{
  "head_dim": 64,
  "vocab_size": 50257,
  "hidden_act": "tanh_gelu",
  "attn_scale": 0.125,
  "init_std_down": 0.00594,
  "optimizer": "muon",
  "learning_rate": 0.00144,
  "doc_mask": true,
  "train_tokens": 971000000
}
MLP neurons of a small language model. Each row is named by its layer, matrix (up: input weights; down: output weights) and neuron, and shows model dimensions 160-287. Each number is 500 + 50 x the weight over its row's rms, rounded and kept within 0 to 999. Numbers have three digits each.
After each neuron's rows, "fires on" lists the tokens most often at its 100 highest values on Wikipedia text that the model never trained on.

L3.up351:458538482508534535470503468595521521465499560481546587528446592527456418543537495543508451528539444552593388470539506508592447473476517469544517559567490414562505461525521449503520421501533490424521443564536413468493410474548462426581537397556543484471487508422593537512466585513470532456458429424475582491467454486526551545573583440474478547431503481527478520442487446486503477459496
L3.down351:514482511434619525414467509489457502476513507484529544528451444531471387536590458495465544530575465470509543519452504527538429481473471452574536553511520541504469461569554496513419426396473411526520538556562547518507531533543480512610448504494529495475440547525544558465480531525432511481456470410452447585478493365486463475515390484580465421476452504533435557495423410524570557496497
fires on: " and", ",", " public"

L3.up446:449536416471514548525515472623523479600469533470604469573450552408487460516469472503502438512470450466449537467558431493448410427603546510503488567503427461565547447470501506439472536495559498502499373465514543458520452452507603513462473487455584378537464516444471458430521528545475461482530538483592513476499420470524489516489534418417494445645497413522492481541417558530527489529549
L3.down446:481402542484527450430523594462418512523410497527514551515537419513493510504472556480471528427488507376459409514342438509464564529526504561485585525515456459540493498623496582571432547483481477527520605476441553524467533468522381493434506501540475492589509421585587476533428489486452522479500506480385367516530488493502354398424521548535451524504526524466529521581544559497510492502459
fires on: "-", ",", " and", " of", " as"

L3.up835:457390488468529517410546459498402525438529466505375503527530464472462569486540451541498553466404523512495532444387458428491509538510493380563527484439504512544528487476523463519477473557473571459544520504475395521526493512493511413484592497482496424525531508435496562416449466448434440486533503370492500513456554491452492539517444518461540394431499452540475506433557540530466484450425
L3.down835:449506425489531388557502547501505404460459481379524537405463502496453512454528469420469456513486490541507536461480465472441524534521516510515532523442516572536476559395531451432554488420611448543565537479505554488467455461565487422503551552515534446507406413539450543488597502526529560561540529500542541423565547499484474389515466477524464607500557450472488613513484489379510511547572
fires on: " the", ".", "'t", "-", " ("

L3.up1072:484559406536511423486500524488439511424516517477496530457525510457590510422482450564458520386545513469590536485501595590455437613533493528485434556430448509497481416532450503530434447539462525501467508571538594506381466605447510569512552522505458525505436469480437506550535487532535514514595528534450518536535458503484543552590449501606454547511535342435367563479488477532546452518489
L3.down1072:525559484454466554393480514461567564478501474489479547459439495521498568478422479456522548562447550525493464487446414504471491416575621517509529520478552498571528519381466480523506526525550495527519570460477515492570472459491500415560499495394583505525549543521393438512489476510446613462453512510455532553531520473545509454539568524528600468508585521532545582506466590524422512562465
fires on: " |", "-", " to", " as"

L3.up2405:425622386520452382590506507362546446551435495511536535577540566505427530568451439468428534501558450453417492501467518510478468579591526473547496492525496476537499518530592476509482478460463448480524398386565529474457501523539541487566520459524555454545498505528493596463433488466471520529541511469455566472510535455519510551457488493455531477512535474549521559564592589495495472550458
L3.down2405:524486418580544447485538521573390564562471526466497403558496476527525515569509492497514452441547557511548397513470403480479458510380517462526430490573551527449435486524537512568515530537511585479541415556531476465437411401388444528530428484572435403529539554554526564506428504398509420466368454433550443543515465467485437477483523485547562578372627457530484489548475508458478425535554
fires on: "-", " \"", ",", " as"

L3.up1404:575475445551438544477419485499463484533511473525563585477428441450590463488478473493515520590506427524509554577452547447540544518496518467603630507603554466561507475474514495491604490501489481445440409447462470466626515567535478562449457510534537449497498585456539496526454532529524449461602454521496516492428567514423417482554461552534505470510511569501487532486485509448535549575525
L3.down1404:457483439535540520508545523497589481564589482501517456489452556443509562486577506417540539456514471479499413583565620466577452393508520489513469499566454389470495465476518484449470509507521563554579435509611486417543505489513498574405456497479489505559451524459533510514465456507469479463504578394404536446535458430518450471531448468433437416521476544600363411453460571505458556462530
fires on: " that", " of", " time", " the"

L3.up780:404518400586486467506453447542564493539548478551420584483506477496573441534426535527504444418507471441516508479482538479477485513554410534470510442400424467542470530547526556468517425516432424498471567552489516462494555561550478509595528493553449547510505550478521538557477453560573482467514492429477482454466461483519544486445502437533490511543503391566545503530598484561498499481602
L3.down780:456536505525477589445479441664450521504520505430535524480409512540417438571484317467465462488417513521491507530532477399488467530475569515505543520454506536516370476470420460545545488451553529531582496561507514572474441484479470502469490458515475526514519520527534489521361532494589521490415427517473487492573454453558550447419504496427547452417541626553498499450477541523506460468530
fires on: "-", " full", " than"

L3.up1312:515541620546526446469559529398433485402425496438444504611555502475491546603504475469576564505448497460457536516516466525602567583559532502456459467493533522583441447553540479489510464530565477466512527479440492522534533436398495574458548431560551447470495613557535505400438556480561511465500514492481613507519461559489490565568469540512508477494434481428453459472587478568442563511478
L3.down1312:501542559581462468547500515515541609574456455544525520463507528533511476464457563438532480579564497500483530558531526555529504510493489500498570423516487511481553457460450531501446471437510479566426518507447515534500515548580551481501505504389456505407467412434509475473435465496527469408481434472583496430515478417435414488484421559531547450481467435528466584499537442454553484425516
fires on: ".", " State"

L3.up2005:544500515381509541432533496499584513494552473483450532434508515460529491549466572423395502390500427487498508535561493473474575578390434417481561437465483417381629477563540527502512559427524494531502437499506506539571466457498502536459516436440546539525473477459450562510524463481552455459460450513558466475549477471405470534529467468440570486477498488487453530432470502502518475528503
L3.down2005:391489565416520482559491540462595544532499550443481405445515403470370458554587464507490594472521545454402486507480435448495580383484473587589507504521491512520500520534485534509465459550577427541466573401510481500556500499540612505474606471465469533538521502515414470563515473479500540435553572535505536486491602495468572534509544500498464461476453576569579460521479508468425476545451
fires on: " and", "'s", "s", "-", "ing"

L3.up588:375462551496454516409442514483504504499408534442498547561511524441538456534505450595405430566469461504485553583518559439512606414452537588538473536496581476587509482475426478492594513553440514438466572416408501528605513501506442567542511453491560443454461519589462537514474481496453556542495536458511518510503517460460535426464469502572461401450528475461461527458498556515577586492417
L3.down588:486471475542457527610461493495468487549440516562416465487461513465416557477462509431534478416474465507546402423530437474512505491416434425502522480482496585404494552507582529474499578500530552538553449522521542513518502555527432467424479582469441519463517555470504455532428489488460458532536495473533481517614519587502459529458474486396502507520617554573397440522464460583453578495489
fires on: " of", "-"

L3.up1388:437479490550482505463461448438533546485443500575423467414514496507497470503470513443460432546500508489438540636427483510493455458537557475545530492569420469542538517472565475591409471458486526460545521574452492523477511444541461370366494503516552478560412437541409507502520499522518465488538449460419481571592441440475471448421577465517482425529475492448506451507543448583482503451520
L3.down1388:553554439462486535491633469555498508515506585353488514498381532496553472505618456455469418343459465582588502470508519477518592521525453474507526521410488519493534467558551537471556527499462437478548548488506415523469483490555450504606531505515495443458522485499467554525487521465509523520366514503515442485553606446499573477411380464558446509471503499479429528507444526477484488584546
fires on: "-", " of", " the", "/"

L3.up1807:520542548431498509570526526479526533428467488540507497496572510465475419535573482496522533565393578491430441507439522522515461443496483385588469509565509504454667425521483525479462470533477519518494412595595490533464445417536545483558597469521481503611505567474526517464496589452472495436503471416548600526497447526398519521506640481482580453459505472418542555472481485502592568411473
L3.down1807:525456548447549479474585433503430355492511556412479529489497480576480500500479504568539514522538530521454494570463541403496371418555541524527416584450576591511481491515527500516589411409459439510590524489542538451478544431529512541538443474467452507423495472532568465542398434566486497548556446419467347543501561491599448492500471462451559490444496498496497470491477539496517522429566
fires on: " and", "/"

L3.up135:438543466495551601442552530562504484503487481431487436573475459446580463623495512460492486575479510416568500515505591494531489472507392493564424574471460546529419581482599440450536447538580556504450488482558607471481496404521502553521474481466396515565521564566443534557456494476478457461452561503449532541497524493494516527482456469507570537460503420457436491540546526470536462466479
L3.down135:419469601472468417433501519491496514474553425555560483606444528536461471431555560497471491459532444592544462419523518538532499517481502482456514543555547513394648526530415498591543497499423455452466488546512508562500424517464576497429506584472510517448452581455498536402630559511524479478510603525513489375415508494484463538497547529456474582522438512557537504580512470437442548502485
fires on: ",", ".", " and", "-", " of", " |"

L3.up2602:449490494461496556423560518461485576431472558452501488609337441455501518502468481515519486510470483449532441524525592501584573483498487428489466476485545504486438450474502563469569582497469510489605481534499472518503600519527586565417535544460532485582533517388443575486472445540513495482532575567474543421551417575417546484537476455468532504524493453543566530525448532474471490501475
L3.down2602:504561520564422479563533614482451505507564497517459475538465539501470462489527527410529437435511508443484523541392470523494565473485507484560490516527549481444541480471487544487522551533563430586520541490452504535611563516533498409542423449419519576545468454505499499526425364573522556548475457416554470523524634429548567423531536535588560488543511529408473489423442517463485440555599
fires on: " |", " m", ".", ";", "\n"

L3.up1313:602529540498478499404479561436514494557531439465467543543496563464510494508485525545436464477423489469469502567472503581591547515518505419463609532536592387553450433589449622527573463560437475517580519455496474534510479405535494500458436379567445416535503447607532495540517489522506546394477457478551457568484544536515531520528426536486496541517540455514471567582510422521506588424570
L3.down1313:556522461435431468515454497462529461518456514429617533513470516548486503557459511555454548538541502489547466425522493490489563469467548486475504501513610525487520485472544557490569511408518459434502594505464458543491486475583438489386484515421590561521472429603419572519407495511567470495552571512585578470492546469483483515588481521447487576449590533564518401409531603492426498510665
fires on: "-", "–", "\n", " and"

L3.up1305:488519430494524568481496570431599440591571577457517479428526452520513587538446640409450423521500429465530492579484559497508528444500444667499478488534468423484577409517525512484542477454438427448493475517446555439463498414540510491472484490555550424568489567500524512561424464513555470463514455381432509482469444482496503506583496361494496525503571464481475466455583456443420413482550
L3.down1305:486552537561504445463513518568461515435428460470457487489534493525481504496507552527529444458485505581417501404529510506509526535520559501503476487396577513480414472450532518513495579506484561549519552468544561585542525505513567462490509437419591539498484543484348582498432577449516428545497485514406474564501519487591559478394517463439524596563448453445529518552542552435511464619477
fires on: " well", " and", "-", " of", " it", " among"

L3.up713:486442459483493449493469583449564558430522525474514400408390498533449521453562484457494479373575468567457557558483480478492601444512488529548526537629603554606579549483502462473457430565500388418528521470397503526550529433486511406525535530436517463522427533504472382536503553597393472527464500549406477568503532517408510467428511384536594490425510505437402574479544463569463570479520
L3.down713:491587513440475432395546475536451511564562535428509576541426478500587543329500436563410545471473550480419493471489546512447433546432405432539599479473464437481466493546540552523456527468490453459559405477544498490537506439545467460521502479518510465454498435473485498456578446426580577491533565478425569518566507489533496582543321564505415448413460554487547529414468496503602546530620
fires on: "-", " (", " of", " |", " his"

L3.up1742:532443456522511556487543415564525430485432453489456488487518522467471478587368526483429489570377507475587475475467447504498594577475455585522496517476571437566527477501547493449503408502469512457529591553491496505534468538503450510562515412429434501472470500513516541404501416498468450526465500536475548512540526438509523534559482522583548419569526513534490562554600581507531472545576
L3.down1742:492478532490450503465360476520449536516540510432502566458459535507564492456676438553521600465472416523528460484486525368528436532474501439637473443493520585544513484519501462508501529506497458479406513483520483569518534521432480405523551580539467449527458505478633585542484511544505485564403444526458471499542467461553490429433458397484514514410516394580458538498474495488420451512519
fires on: " to", " in", "-", ",", "t"

L3.up1654:497544526498485541405530560460433594481435538562555482486555527489468495477467559476484501533472513483461554509509494459526496450486483540481553445504478530505543409508536511432504594375532458451531457482386425465597502539572434526503550469552486568515448536451352519475453562555459557413472524504524521616469462540517595438505470569501493519539438515553484398567527456507510483499514
L3.down1654:446523493508517514529505482548625549605457497435473548546517463479523510459407471435494529497490509395414501526474553552447494544544393546532506468501492543481479488480525459493533478547494547517401508559528558560519388489455566587471479451518492417476567464509577552616427515438483512545487444500576559487483478416462492536432518440562511374478571567435503469448467494564566524440606
fires on: " of", ".", " for", " to"

L3.up2098:486553528453579493461484477541516569557531608459436520498516530450608485496451493659459500550489525467425505590566469419531455417505434438534473518500528509438515552492497556501570496465497485463517452507490579522578541431551506458491518454518570443575518473474550487574538548506485424420452491429576449495517514503458514596573610500458490522524535464475471606503431430598479387437442
L3.down2098:466533501544442529564487352488489472489499459497482544473533541558425439549392458519482585550528529435449505485484445462598487552529400486503498497461454459523503527454618493496491523520464444497452554475520493539472516548591495477538600484460453521523560536538530538536445513460398438548513492516458539530494501424536505483434498490489480463353463572532478467529571522469377540508462
fires on: " and", "/"

L3.up1655:496521522510530543510537469481491403439543554443513492567552465452542513397384461394468487539439582498421427512439520550539439494420439437451553446622440451485454474473456492450546491449507461520505526579467526523419466472532618476509558442474449490471481558518439430460393507538489529457377558347501561544525500449434451569488442491483481539581553551378475577465500511507448415445526
L3.down1655:523508529596392564533481570530563500512520430437478593541456487594525426481551490565560481467492450571510526371505509452541554493495452553465484511542564492583561498525510481597504510481438494460450470503471471531543432490437512469526416549522484544573599522462459549506514418531454508491492511469548572532377449482495568452507472555566386502424469559453478481576517447445574479473559
fires on: " and", ",", " but", ":", " To"